config = dict(
    num_hidden_layers=8,
    hidden_size=640,
    num_attention_heads=10,
    num_key_value_heads=1,
    head_dim=64,
    intermediate_size=2560,
    vocab_size=8192,
    hidden_act='geglu',
    norm='rmsnorm',
    norm_place='pre',
    norm_eps=1e-06,
    positions='rope',
    rope_theta=20600.0,
    rope_fraction=1.0,
    qk_norm=False,
    attn_scale=0.125,
    bias='none',
    tie_word_embeddings=False,
    parallel_block=False,
    init='uniform',
    init_std_qkv=0.0201,
    init_std_o=0.0201,
    init_std_up=0.0201,
    init_std_down=0.0,
    optimizer='adamw',
    learning_rate=0.000803,
    beta1=0.9,
    beta2=0.98,
    weight_decay=0.3,
    lr_head=0.00795,
    warmup_steps=348,
    schedule='wsd',
    decay_fraction=0.78,
    decay_shape='linear',
    final_lr_fraction=0.02,
    batch_tokens=[131072, 262144],
    max_seq_len=512,
    doc_mask=True,
    train_tokens=1690000000,
    max_steps=9084,
    dataset='wikipedia_en',
)
MLP neurons of a small language model. Each row is named by its layer, matrix (gate and up: input weights) and neuron, and shows model dimensions 16-271. Each number is 500 + 25 x the weight over its row's rms, rounded and kept within 0 to 999. Numbers have three digits each. A neuron's up and down rows have the sign that makes its largest values positive.
After each neuron's rows, "fires after" lists the tokens most often just before its 100 highest values on Wikipedia text that the model never trained on.

L2.gate2342:513488500507522493473480523543513487484537484496483499430512528496514478478500570446512492503481487470480478497523440475452547539494445513496509512472477521488524506511499520501540501465520511489540518500501500520473506512510497519483517518493489551475446487513540495506476504512470501533504532543447521476492537500448471498477535519497471531496512517478535458518542503504481534480490510554500471493472489514493456510491498499521508498536519515475516473506523478560505494549510535499520525480518513499506496516543489535489496492499474514467466539475454492492526496447487512473496542486515508455492509475527544517514455527523508543487516542504499514553480516519470470512505461499504500487558500476471489514488486489501521519545521511508519530513512474486552503514498491
L2.up2342:497496516516491517493518511527523509507516532473478486439544521503517472519505498452535521531510470493475506506529477460495525493529510488527522504502501509485545486488484509507512513445520495506504545471501499557526488478506472549542507495493521520495516526441527511525480471511485457512507476559494452512519482517494542474492526472521496524511511487474496470500505469526464501496512470515509483501513503496489513523507496509471518530484527556497475468491523511491460496497492496509465491488524555505531490505489514517489525490550464528446522536510455514496530503508496500512489510498531520505480498443492471497455517515492485512528490532516509503513505523514506493507484479490490484507537491516523451544488483504509519542507502465505529467508527491499496466459461504
fires after: "\n", "\n\n"

L2.gate2390:544495485520512517471443508500513520497508493509484526512482463536470467503503497486448491491482500494492467474499466491463517550536499509514501516486490493512491504524549516508525522529496481506542492534543494493475494463477483504477492552504520458498465502496509538495496550498473513461497527477485514464476551473500478520479507488458508496486486489498519486498504511514492489479522551457523511473472483554503504476504494549504484446520487495589578500491508462541524462527482541476503444498541495507538510525502456538507505445490496485507505490500466460488442548483519526511497530483507525445452482506503478537503461517477487532498520522477534534497539501478441459472472478492541511461491492509478531517533523512488512489508470504496469544517481500484513516508490474
L2.up2390:482478444512469482532523479522524517541515512488459509501461499511524488536495462429455542475494488498486509528495503464486554500540515500491526521468503536482499518466462477527519500467484488515521523491489504536516518511523503528543475513508521489510545506431509501518482512535493501499513487559499454511530464493519497475518478467493510542529490495487501462477520535484436516512540486530500504537504485493509484517493505515464489485472482486473514518510534489495504493496561495526459515521482515495513538485483513483501453483514488559470481488520479485526526483508495513524520499515516514516512485516500492461482483500505497488513498518505515499504547538484541538497512531528469503511518471487516489525492521517504507516500529487548509450494505500507489425474528484
fires after: "\n", "\n\n"

L2.gate2439:494494514539472497483481505526477513524542466464447542500495489482512467508528511522476536499524487491494504495491519467541502521515485533508483479483540491529486544451509483480461502563470521480534499483528512483509561506497515519475500517517531495486482509460523467509518550530475494484510503533492478501484477496529488491428497517507510531476533499518501523508482552482517491447496522452467477517490517508466483491472514469494516500512469518483489457490468475482488475536495515497495500550516515529474491528506482511483493504489534482444456521524492501513534550485490501485481522514508483488499521482489545489545516497520521519502479491529489502499513487493465494511515472561478543492464478487502529490524507496494548477487530493530454486484508504521467502476496500
L2.up2439:508501560500481511501484522501561546546477502491536512494492530534501500502509521469525485505446533465489542484494465500487496507468503462506501499499512475472458513543473492487491545534494493503477482515490535517516525504528512490487522512528469464523464507471508522456507487489535538525516456429473499530520483503518479497522510472501485447489476519531474511496504519469517531489454463528474456492503473461543518461512501537529455481454522511500515456446524507532512473485463535539469487510481454468548493540479497534499531498503478526487519488505516535513525509512524500492495506510475521527538514467501496532521517498464550522497562508488470502511505508473534456500482492462497549486535516469494484508487533445494476553524519534486539498506545498469449492524518510
fires after: "\n\n", "==", ")"

L2.gate1160:503491499498445486541513525506519463506491514483483486497505544460516472436496500521531476497479504486496533500497499473554482485494491473463528536485479515486532486504518490484513455449507556479508519471496496506496500490497527508491499532505508508492495512534495492466495536509476498506464569511485532462466501503479522498488529480516501523447516483498514486534499453478513481482464489536512506478493538517453532512518506476507501541524536478538505459498495473487523499511508489471493511494481482519529502557476498461516468516467476470525503462489453477493518492529554492499560534524505501505511493485456477437496512508493461491515516565500496460511474501447510474537467518528499511459508468489488521480491532530475487490521550536559468503551456467506491490498475481
L2.up1160:446501504507531514471503482505543491509523503514539467494495465461473432482531502512499521493496500498490470462458494457487498543494493502536505509494522487543525560488499513449492523495530532473468488513493458535489485479490526566493464497508548526463484455538469512495558495514471536553483507469487496533526491546502548478461519494484504490498451449538487455458478514442512489463530489524500517485455468491495510538496475536485501532498498542493495491466507515525513553491479492530500512500515526497460470513442550500494512492492520507506475501529498469530476455473517495495501509517513494496493483510550510468509535484504495468510546484470481516527533500492501547524498468495450554482506512523490550467557486496506444527515468459478499500513480509519530468506521486
fires after: "2", "1"

L2.gate1904:490476482485533526538463514516491505507536497479540495513520500526500506517464517566492494506540476487522529481498544471534539508516507468485520502502513533482443540497509501506496486459486493475528478531498529506521534512515491488455503503549536526464507494483496482500511549495476484493507509486506467500504463504491500469495548492505497521534538516488506510521508493487480520497471535519475515496501494484484508530481501514516487578495538486474556497532470508470503489504494524500548536502492501502484526482533470428526512472495486489509496447545445501492514497547538478487503513464470486527519515504514472497481498524500461519514485530520488516490498525477507449487460537527494466478472512485509487493476528491494483486493512496464468561502504491508462493522516502
L2.up1904:528497527527541497448512519509474529506523486498505509494442494493502538511502496470543519451470458496484470492525525564489533527524517586490484531523476486491501537509510472491543476478491496497541522524494474478471462499469453531532486489537489521504493504500453512544518496518520483552507471516480460502467485464521497514493467522469463545553514488531480482490508524433458458502518501518502485503461523504511501502511467497480439510461509457532498546488497486506535497485472555515553542516480506510482493483510500487516477439515496523502483481477573497542495482534517474494500475529480502493545494522507545497511470487477528485460516472511494526515495508518506514495540520493518500495507530511480486495538466481502465466475475496478521506460538511487530497466453552
fires after: "2", " ", ".", " age of ", " around ", " of "

L2.gate1325:450511464468509500512466488528528496506533525477537525521512496519507435535491537523492539477514482464483507479476485478508459499503523489515514500510498494488506532526460519534482496466485487444533434488560528514517558520491552494464518507511504513477507513506479521521546480475483526481499520515508502499496484522512499460470509516532514494518502525489538499462500509473502494509490482512540534499470469509466482460496515458508497506469518491439536498513508486461472480527518526513521526525520524516479498506467511486493536487473522502494501504488527497490496527459509460506507533487476492495532472523515469509513506510484510512532501478526475503494509505454461509486487433507464513499534452531517507511533523515507519539521455483460483476498506534498513453492481516
L2.up1325:482512532479517475543541531528487470532500446513524524501460501511519464508457502477480492484508516464522462524446448543498466508512484504493492486493451492428524521561504511484499519447498473526481451454548461480489485439506484413515486514489529470502482489474503525499500509526510502493482493520502465493522521480556475489477493497518489487428521519519505492539462486488504525501490458534451491531525510497488512542495515549519490517528513461520476502515517484505457502495467507509529485511529439470515540490477527491465529500521465520497507511475510470540503491477524485534478508498516500513497530493522538511526472480439453464510489472515502522500484472480497482512511528503532478448503523478500480423524532464519506521509511492478526499498511505481498486499479510
fires after: "\n", "\n\n"

L2.gate1603:503515519488495519531501547471493501484513500497512461513513543458487522486542558491513500473483510514522533530488467434531533535471459488515517483494476466490506515510492480491507526502512499488543537529471502471436512471522479503469479550491512506471505485470524517521523517476513489488515478513531503485543515533528531438490476520491502511532482498476500472493469542492496511513469503474498514481500513467530489487483522530536464514502464521540539489500488582476496548506539509506477480464477500509527497483504480512496449524514533482524494507492449552486510514483513506500479531526471500496498492478482480489507500510493540504490514494469542505497486474516446483511446489497539539490473529475460526516469516521495548484480498511507521484480489504490480486486492484
L2.up1603:505471495505539502470474479474432494470508506516504469504488490543517525547502488524490543503488509480524514491436506455501496553513492491514506519501520500472481469455498506511475516472504462476454483519463484468488498509492516466496497512532518522526498488464497519518507485500517492535466508517580468505482501496505530494501503527494448522504473469527483489507476449507478518537581562466460509498505464493531511474479494495480502543529492491476506504522541513520506510494503522498525546483492467494495507462493510525527509483546494511451506511501495454507527542512529523503474504501503481475459508493508488498539500504520483497530547520518524500499483472447519501473482507502468512514506516543538491529517512520526467512492547493489467489490543469480527489519524495
fires after: "2", "1", " July "

L2.gate2558:533485508506462514527499515431474512428489539475492496515484500543461515512520494514489566524494484518504500515470496505478470510541476501471497466521476516502483471510491527514506499504508475457485521467512495549488504573470480526491486500519524491485471498489476523508505537479521489468528534544494473511494506530483471492497503518553528518505505462508509475510542500540512511522520510520499524496485500479515486459493487485520479505495473488495480521488473509504488463539473509491512513558492530471489504486543511546476513482465484476507486493479483498530473480480518512462530517436451527500454490539496469496505509500516496514455469493529527487465499526473492471480526482512551502522455481519483531485541527510497536463518517478512449554505497503471481531511465468
L2.up2558:487538515491489495520471542487523500500473468518498528515497508527502481513496540497515549487450520541551480535492505502467500493440532491457515533493512539498505522515504539502473466502486497504492505428499447498506523528499547497514503455518499506517468444477482499522482497458496509478539503486502504471484510493466457447505526506526487489506488466527510506505520470503481509535488510521542488523496510533472469501481518492549509504496472516469490524506529465565517539503502543514495528474494488460468519475539465504496495456487507467492502506517508504493472528492488491482522484511521452515523566493471434447561477496499476521475492481455501479491484490498492484502476492522498518496502538503499516491506532525527524507509485446481502514546487484459485495431480535
fires after: ".", "In", "\n\n", " in", "\n", "On"

L2.gate705:460487510529529489488484527523459505486447523487477519464488505471489463497487505502521458501474490507494505502519510439495526493525506461535451492508520511491529520531539535500511470528521496478458561504495499480507505486509502530469564493477475512481469495474518471464488476513511508531517512438494497521473523520472526496500467473471509497499526518522484522464485517484543465475542459533448468475507539528473481479541511464493491494502521532519490504517540514466541507544526510465498468481490538551549532527477489421488528547502487543479487541467492475476479548493483525503475526525500515516478502468460507519530501498485456525506542512496473497527535466485465546516475469506515506516535439476599498497527500451508527496466505498509477501531494516480507498546512465
L2.up705:487495488525504503528450534490477514481459540496517474461454484495478538519496527446512497427477489545473536522541467502471492494463508465536518487561515495547500511513526513541505531524540502464492540496470516506481502503500490477494508483493497492491461488470494520507503449476511491473493480455525521456527499489484457502521504516506517504470506509549452530517532502496457506506504476502497480490512520510478457490493519499450519480514513512520511471505512484480488536503486540528534512508532532497489529527482525496517492516488500512461476502523517485472502535550530508496516503531463509538483517501494470493500518524525458494509537468480494449488511501558465514507497510498488506555497514480514531485532486456498535490512488489497512472488477517536509489528482478
fires after: "\n", " |", "er"

L2.gate1763:523488461525478504488460464479476522513530525519488497467499487496449481503531522493475485548474519505518526521516503435492503482517492507485454528496547481517498519517545455483512499488504501488508475542500484529477510524499510541485536544485554502510488521484493534518519477508481506525464517500531474535469477497494465476488447471483490519499515513510501502463526474538447490471479532535508479485532501482488500543511493507560538504485445498492479496489450446497487491523522489549519486527487461510484493501534474484495523504520507491510495464490496518498491462500467493529504514484466493511488458460512536461491485485513536509515480457500478488439503507490506497488462492524495484552501493516508486475500477472535525485471520473476533509465488483503497525515533506
L2.up1763:475502455479508496525467500508516509535529465499521514556508486467464510542555495500519534499492463506523544470510484466566474503504488505525502524535519474440477468472468510512530496486513484475555505517525460450543540544514470499487519498478511483475495474525528485473528532534527516485523503523528548510497521480488465506482506557510509494506486505516474510513456489485489500505474474499516534497488484506471491502484486515530444459509535504521491498533505501515481493490468509501517498498472509512482508494450481502474481509508540505490536472537466490551502532498521514531536528513479533473487454479497474529532470508524477500486518484493539463522523497505514502520504502540544522493535477492510475461475509525510527517485497523512512471543444505531519514512513529
fires after: "2", "1", " lic"

L2.gate2301:488528501487516522495451516500463518486468490503501535512509478482461507557505505501491496444486488512551514502486514499474491536484492493508497465494497476507485512473496511525522513485454474463503482480517476490464511494505514453473493471483541489499485469495480500470501481477530451506513489521493514523477501507513505510481518512484521508483496542506524496485534487511458513505521502503503487477476496470509515511484445495503496497525503496476516451496494528483550517492491506468498501510543479505474561534531508510532487551437497544483455540500533500532487504483461532508494529521444496512473559520522489486515513517511460534515445528486513488523507485498489480511527491542510489482494516457504517453513526526451486458468465506509499514524496473543528467487514518
L2.up2301:498505512528518515488510521518463505479532492498508471510492519526522495509533516495485505487547461564486458521511445479472566535486476544522577519490515484495452522491533471529523481478481508524487470478497527501477449497501518533484497510518546503497517453516429452503494513510497497509523523536484494520518502470545510508483499500504440493505474475476501474541525502497523503507493496488511490488533513549526478477545468516475492503501485513518544529527501501467495494510458500509513526532500509487518467475490507526520512495484510519476512456480495469465488518495506494523524503475517504489482508501520527526498490479526515523531483516493493458459506494480497521459521493488557527506526539503508552476476484492491472444496467504492559531506525467506448504496500520
fires after: "2", "1", "-"

L2.gate1217:471478505494519506504482528490518454520555515437506500480495523451492517483521504505542484502457515508480530504465486468523470557504475480484529478492482486482511462496474492494500523513497488527532492461516521536535494507476517498479542534511472495516508501512532461496524505464511472495501482503495479470472552517458496501469523487544489525502468510477477550519500475494510497482521517526520504495496530516487478462503496480519493501500474493504494419479513491477522515557496506507452477515499543508499504521489494490512512515461517492499521452439512511504535442493472511535477539512470484535502464458461470529522505505513485484487499484480458533437484488498482472506481503488540502490498480497498486491497501463495496491558491473502512505503512531459499473502490491
L2.up1217:477524462529522513480464527518516498503535472497510512500520500471510516481485526510523469516525510505492442492497502496514564520513550515501537529527553490519499498502528468473490508502512485501537469476434472518485503472572548502496498499462524514527480497483531512508485482472568506442514527519511487490511501447509484477477523499476482570517476543492479529469482480484547515480528500519501483455475511523510481474515519557500490492483520508505544496535435505519486472490442488469487444476461522468488490468458464509481474494509499495498496471480487539495455527450518512500485511475516465476478495488508537496495580523483527474492495506540509504481517495563473493497484492506485520486487499505530505514487522500486477526477504489492525521484532457498524484498481492
fires after: "2", "1", "\n"

L2.gate2063:464529494523463532543511496497517490526542469526489517486531491497537501511499502499479538494471514507496513495501547481536456537484507484507449459479521513520535575482478536483485485528506472466511517466495512424500474499530509510474490488477474514517453484463522512508504464476465523479510515510460507495489473545443504503482472517560481560486509476474504543514524500478514492518510498491483504512527458514523516506460515493488519464507491512545512469500509488481529501528501495474501512516444533498448510526475487508546545509483500550507487517487527491476516488501512516510485515517444482468509472509499498523461518501493484490526559481470469477516510518463504529453499543496521533518513467434460519520488478501511488473515480552515512533478489511491509464425458518
L2.up2063:482473492490515509492504495510474488517497497499497489500498536502469511543485526525507502484438452468529524486523486490511498503493470548504500520484488473461470510551485473508534483515523485487521506540522523526522546494498518508507456440498467506485509484538483472494455477473466523534492471504514485513534479483531544452474468492517493505508532510507547549476488474538521495538482481487471515507507487468465463470512494499521478501522498528475526531521501514489502520510523509557526490476514467496477520523502454467509492511519482488532525519470465491491470507459493518509484503513495490500521471480501490483477481488535441514491558499528507523452457510500453480504482496499530527510522493491494517530469467473459485530502495509483489493471510498507511533520535510
fires after: "\n", ":", "\n\n", "| "

L2.gate296:482468490504519559522436471493540526551537521487511504529513476532484489505497503487489541489523507515543497527550450464456498544489485474515507436515551460577501494511501495507500478500517513458515480463514481482506497501497477456480461505515510542501477503473482476526489516506484510524480480473507524527496502495477478507520513495554510510490532500483530510511540533494497444478462536500499528471503536488557508447469507499542514509504493508522532550482526509503486434500467502519502470526537497538496535505501492501506519512481492507519472499539498499489496536513487454521508519453480490474501468515577499504430502541461536467511530464535532502493523545490492483446497501491474477529458472502472483501510541472467523470504536494512536526467482509499474487514519475
L2.up296:486482514510520514505512479507473488568519478529488520499463481500483513538522538533529512498481480421456514503473508530464523490500483516469517509449507525530520484489555492489482501527488416486520507490474497456511495446485485507494456512501482514503463461477489509521441489506484473546496512459404511504483470491482548474535496506481487508464511469558519465452505493489475498487517466480477524521489541509474484499518502512467497532495520530514483504510518499470485508495494491463527489542467455536464478505491486533544502471454524485531491499504495479531490517499497437488479479466516506469498493521504478496525543503498488489508493512490513488473530482494526551495506487502506500519496475529470492476502514519447480477472523516527447488502476468535495469459466529
fires after: "\n\n", "."

L2.gate913:512507525483459530541512496479513495503551512492472485526504530511484521541499465483478484502525511515486571464520503506489464529505480497466522474503482455502468499544491507504493509511529465483511512485517483532514479506533505544452490495505508466529485523421485515478529492543509541491483508466466490525482483538448501542502503526506537559528534523486492514529534512497518497485527534511515512503504472488520498497425485496476485524481489507465525452511507509467503495514488444500459479465527516498513508472479480455521550508432487502532511500460507479514467522476493504481451505493452469527492520504505496475499463515547520526504518495499499487496486555451469496511452505525517468488492533518518481497488526541486530476485467524490533507510521536494469485488527460
L2.up913:523478522530508475523476475514511511515508489485473491497488512484476452455519481496502493533493458473511473504518480487493524487515476440551495489513523525510495521463536484488477517523482516508471517507506485537505514482503505519513515528485493489486509487514462515482478448522471484483535440482522540540483483481507468482477494487504439523503478504471441458490581477526489462502497544476489484492528513501491550523514517547534516526493491523462478467519471510475474539512475465534495495504514472474502471478474516499486554488488514492467542491487500494519445548484473454524504510528494509516494511477502522495562481505490474517481515501522497486519509477502460503476484559505501549473499514509499533469519514512466468481517546480508534500506511489437503533454542552
fires after: "1", "2", "944"

L2.gate932:501543534524508529539527537470460519473536475524467526488481498493447531547520513500475496494497460528515457477522507564474490471534494510535489510522512502499489485484506502484488502496512460523518466497490508526477492528511517538509523511537460493507509473530501459459489473477512516469468479501462472544461457474459487499544509471522474491458569482506441468561485495553489491512495475509477500426483483498508492528485475506508470496525508487521515462472509555531507498504471530535550489498508482490503480491482456487482523517520501474516483488470539507567534506515503528493469507508530506496524497568533519494518455551480451512473489494501545489539505509520513508507488500514483480486539561474495506512520469497485497477519532500528525544521489495495486521517485495
L2.up932:503545496486509478501532474475471517488499475531526487512540475468497507499490490533484505525514480568497472442507480557473519501530455500496529503492522511437531546512509510495533504491488550520500529452540474513511526515474495509523505537494488532521525520541487503522508484554501474516511516483477513483483521537482541495543550481520488464506478518515488495514470474538476527453465547496495536536542534479518500501512480489539538501481543509470488498482488466506465497489487492525435474519494508493526506510493540570536525526547482507546502520530476484477499497452474499542492530513470481522515502465500473491504506501528463492533481495519522501506496509445524521499469471517509508474478448527498466512487494468515491487474497449491536522491450464499464523491491520
fires after: "1", "f", "on"

L2.gate692:505523438481507528510501516499521502483527472486497476488478481506486471486485473463505496494490471504476513488504509468540475518512522463465472489491441433521489504484499494535483500567457473506539501462505488502517511501502494484456474534513501508454472523479492537509507471490456507532484529493530536520514501505502477467453464512534515477473485547502530511473502495491503506549453562497479506496476541525478487476494534463486470560540487485511477487522505503474486517557498533522509486498509540503478504515477504484477508514488477484481495484513488524536493498467472500490516531472494514465481483413519502513507487487472533481455533503496500522492536514514476481482512463515523515523488494503500443502494533485498470501514514520499525494497515523530444422508512498
L2.up692:505517475503497430524509522479530510464543511453517518515497528503479547500518496474461498515530517501465492507539476487565515490515482466510460524481482510511471485484466490457462436513523508506509497484484495522503513493498526527504490545469466502489527472499492575455546503479510474507453489484495508527557501469510533561495517523500512485536468496482498487505520463524501478540489499503485500509476525508485458501501481503480502485487515504485458505527495507497543479508475523484480554467494500464503482508514530487502462477513527523504519521490468502499490499537490523489558516488508530504535525500488511521525484497463504528491482521529504528545476486503479486477462468531510508498459498540561532520462526523485436512559479443481534488555446495525522492510475506
fires after: "2", "In", "1", "On", " In", " On"

L2.gate263:502490511537521480542525535487475481468531496495460515532518484479513445509554518514462533480444547477496500502493468459487496520484483544498509500515470516489511494493506514509484505503506499510510519474511456471468520493551540480496494504529508496499426514499558480524508523507499535518472531484508556498465476523499502503500461497478490514515495510520511509540491464543504530516501554541500537535479463519479500516474488468503489500523482509510526516498494479487487525523524508500503493476518507461493516480474458520540494456454479512504519475459519493506495511485540471501547520446491482507483505518469532506505525500508503526483528500483475502454542483509503546501473478509544511483504469496480520493482575499485471505492506533481489488540470456534515457492501495
L2.up263:508503492491524494492529508481524488515498436471538462468528463516563481517494568504482482464506514543453523511493460490501484506519473497465466537480468536516488422498512513539493494533517515518507461536492519468496486539470541481498480456513480537477500526493538522462504491476532483485536497517460484551538498510481488484493533522507501489510507501498487517548529474547534528473488491491483524505511513475491525547492497515539517528548516498498528493479517504536498477500477484540503545458484538510539483484494495535530523519470501547507479518489469536506461454529547521490533515497511493474487513533518485501475507528458442499502501441522500519471535504516517539499477463528527527463544475524479537516538550533541525464501515518506510542504468512568504509516524526
fires after: "\n", "\n\n", " B"

L2.gate2003:473457490447466483509534507509489482509516479479522472468474485443536505458490467478502476508474497485477466461506502473499482479525449479468475473507456491542487511471493529517455500501511504510481498501471531516518496517487493463406533511536515492483458488515488538485493498476495514471524509444515514518477460500457506549464506517527525509449492506547467486498515520513503502493516433532513506474495508514520503449499495490463503509489504481552474481481499489519499486532506544479486501534526535461483513545510505511497461478493517470454524459494517467453533509459477471508500512504489534475466467464497488502462519456502479486487514484516484480491467468499526503529519477480519494509526518525520534492489493499465499543477508491529472500506454477492463477456498477
L2.up2003:467499482507510542502524484448505506452516537542557471485485513536469511500497513516487492494466557489515505545508491474520438479489502504525424501458510520525485496527510478503507538508551512527487513495485542503531496508531512542512464476539486506528525486508518445517453489498528508473545499465499496520530488519489526506513512463528476535523528507499537502500477464510480454487521516525540507524512478494499465497524476469501519493492514526475449512495511511510497536518531500507479532502514489501483522534543534487474496453491530518540483488465461517475558520442508513503512531453455509508473511487511512519509510505485504508525493440496475555456525519488477488475475435493457489502492491502501511523467487544496504501495497470504557520474503523470523468528492504
fires after: "\n\n", " | ", " | Apps | Goals", "andidate | Votes |", "1", " chart"

L2.gate1569:448504499551550491481548471501489474501536514494551549492488523514493466481480499547505480484546513500488484481511454500527487573480516537510514507505495522543514490519514501464538523499503473494506506518514519454530507491533547504462483493464533506489499521531493486500507514480501475510473502507477531519547482514462483463501481516535496530493504533527513495504524493495494509521507453488514468482496513476498502526484492520514488478523541506485519484483535519466471491508518509514510504517504463508475498494477524470471506494561497561468467488472500483518511512472532462533467525464479469467474495489592534484488466504449495551503547461524504480518578505484504481490498476506514497480514484487532553494559548500452563494473484507521481506505511499556547432488552464
L2.up1569:498551496510490483485513517483498500478560514494553506520484521478515512494477480548505478480470543475466446492467490499538501543505477532509497469504509514500505508506539494513503473481546498500538513497506485514542481504517491508496491493504523537511481528540493489494522478500489504523496448493509517509529457510515517507478458468524512547490512510476487446498528505518505508524482515502522502539491507510479485495499507463537507519492516559501561526508502486491493521492524442505475440487454486497483472499472511502460520515493518495535508507479512528485521518445549524513480518490490528455442516473515495489501486504511441528507542496552467466501495530507497447480501539537472485472539463485532509509488495457484507519495462466508484472521501507503466485518551466
fires after: "2", "1", " N"

L2.gate2016:493513490537468501536477490469540472515491512474508493463478486510470498518522524517543513450512507517482494490510442464492535490450458486468503489507530508512504482497494527471517520540478532478510481508500509476502509484442532496482541531515528490483509522490492525498516470527495510454503477498562501474547477514487514510486494499535499465531520473477518561509503448473494500502482520483510535480484506520515490440534490514522513530458514522501494479512456516491544473522539523498485484521510503424499491481507454548510526513485528481468470568462491490509516530522468447487509528504488485474485518443491510498553478520483489515513541520471489513507530466515473520522508526498552511464504517463533513516499502518516474547511504507492451525539479504537517505489511495
L2.up2016:473511460491513487481523505487498502501514536463481506468448530482474495479510528493495459508500509427473484511498538510471462521515489443517464481503525514439491517489503503445481524522502500496491456498504515476511472438518512507460504481454523529500503487496470499501476501508457534521497524521495511463526483463531474484498534495522495477485512480537488464488513482541496531460467501523494517480514505504465510524503498506492463494486546520499491507480506518476516491500510527474527540492492513517543496512481503485537475540485523496495517504514546489484502474507464509526513499486461542513499479519506476529481517552499542492501505514463505441526467494502478518478487502502471520527481477495464502453508493493496517472448517526478481535485454551480497512503557481
fires after: "2", "1", " m"

L2.gate891:507523496483450532520462493528487496539487472502545572511490507516495496525465507478510504512481490520540507486482530494470485517469455472476493429477534459464481452499493522542492476517531512514528488509486540477509474523492492481462524417518547472535461540449494518519516473505515536497492503494476493481492515542490451528492470509533520512488526475503469550521496485512483510434505552510514535513478517449547513509506498503494509513485504499493523536478486511524533515513520509470503467462504545497511496502467482514497536462507490458498541489468510493465507509475465514530469531557490512500456528489482510536471502481508480483508466527471489521479512541474551483502503521499489518541461474518511466511510431492461460501517497474517438519495474502513488516462515455
L2.up891:482513463518529501520478503479481501496493509463501471480463499503500508482473562499517500408510475535428551506498485504532477448480487481489477495484476472547497531490527520488524497507515484515485461521504480499551523506518536533467493526443510502511499526505540500506529550519497506463475510501508556545539481482497525452482510496502495532505534503534507507439510465495537473500460487515473539485432484545521463444547493504482529510507550488527519468550497479496527494522513525558518464497451495517516489467508504509518532521490477526463513482502482469505533498515484447519490489476511482474488508496511517449494496519485503496498513517456500504500475456524529516499491485508503522454550533507477491496485489505504460502484528536540507533510436515485546467523487512
fires after: "\n", " |  |", ", was", "; Label"

L2.gate1573:513497519500515515512472537512468504514542514448491478459550513525486501542579502490523475507497517494485514488511437470472472484500457475535487524536494511538483480489545509533531533514522467497479493504506498514513478522506484515483445510452496511437477465444451462493475505504535490517474500531518543447477512538498488449500506530530509460495483518509500483484519492494510520457467455454442526487492499489520500496504512466515478487525505489526502475503507524458510502531503527498472509459520494487517482534513513511515500486486488481479493511525440458516515502489491457508507539504485508504502489466498557471493473561484452523497486487516491528489482528499520477481492468508511498527532444501505483467518483467470565493473503487498524495502478492503508520492482496
L2.up1573:497497531526506460462524539489517518512525505502553487496474486510500474452470511502483515486473507502522486509485526501532521478494490484493508503468549476503478530478490506485494488530473529498529493440507526508503485506510531491510454563505475469500476490519543502445538469525490527495510471476507525508494485489498492489537488482488496488488534452491481484496466489493507522502495500551532472513508544488500537497529487497469534517528515504480519443519515498474513477505519496488527492514512520500476443505525500456513457500504492501499512503542470489523500489512493506477547516565530486516496466475512477488531497504477504495512510522496496482481491473456509514488528464546501524528509489491530464496509504540547495522540501513501473493512482485487514419472500530
fires after: "2", "1"

L2.gate1936:518516506509477509498519467483458497485530492460489513503505487523519519520504550520474487528514511509464525498511519486524497510500489504457488491521523490524518487509509487495470509508488511479532478488467501451492520502492475549500512519470505518513484490496524467476512556533468518465492515501531484520485469499471519478461457472542495483484491503470482539462534567596475513500512503463471529472463525538518534448511518488523504499559517493501501492453514499473489464526493508493511489504503522500509497500508504491528483491487516487470506497501504529525535529472464480484535525508535497496477500478471498492514526506476492508486533524500500473506525482511507513471496515460494515487517490488514461464503509480511534473470487468478524466503494484529519490453519474
L2.up1936:478482508452456517548475491558566498548520511526550492474483516478526514521465493484516519534497516505497494540471482503510480530447485495447549474482526450550535515473529451479478478499568509465538500524528437498510482502483562480500477506503500480512475542457506519477485486466535457429503505520514501500498495500520484509520519529502508491490530489523525528477483514499454476495541496465474531493470516505482496475501474508501486513483468489495481507466495529505473433520468471463516532490529467514519542477493512511531531481506509511482494477499519510541444519515491493503463507489495477526493510520469473479495526536488514502514478520488515474494524531520517502503506480471540522493500480509493498463516476505507484531544491504529472487486519501466466491467523501
fires after: "\n", "2", "\n\n", "|", "."

L2.gate1123:490471527536519507479527446512499474491486498488474486518470492462475499439523507478453518517490502537514454500466499449463529506518473468523454525541542490507559453450539532504487509544505495473493525508503484526546517526525492566501522481492454521510534517520508509472478517519535476538525468479503480484452473521445520499497531496507485503511491531497489522507482513528501484446581486536479479496504527519492510462476511496489500496531467477524479508473500435499488483537481504495496489473497468514549484516497510511512525488501512469509495501517487498470487519480536486514525548505468513511498460507475493522538494533476522516494462518506450442525515503504497508474457501438498497496511492545484507490512498459516485532499509489518497469506485500543494465524488490
L2.up1123:477486430510523481449553461504486499507504489523476507531500462454473545500538516451494487513455509450498535516507498467494479481505439485476524476470511505510483510534438474530492529534481513495550468524525484458549486482528563540503503468505477523462494475537520485483525489496505455509529512475479506480469483516459527519510493520484467461517511485470525540464458515514501491506506503500492445523487531513521459498458468470540463518541484481535482486529471483534520526505502496447481505450486484493491456548481514474474508490477520459530467453486476517471462546487515465478513531534494537516530508558493476492484507525465470448540478491499510478487477512495495491506450472455497527480479482499468484546490494510505477522484480523526515499493481512508501475535475532
fires after: ".", "ub", "|", "\n"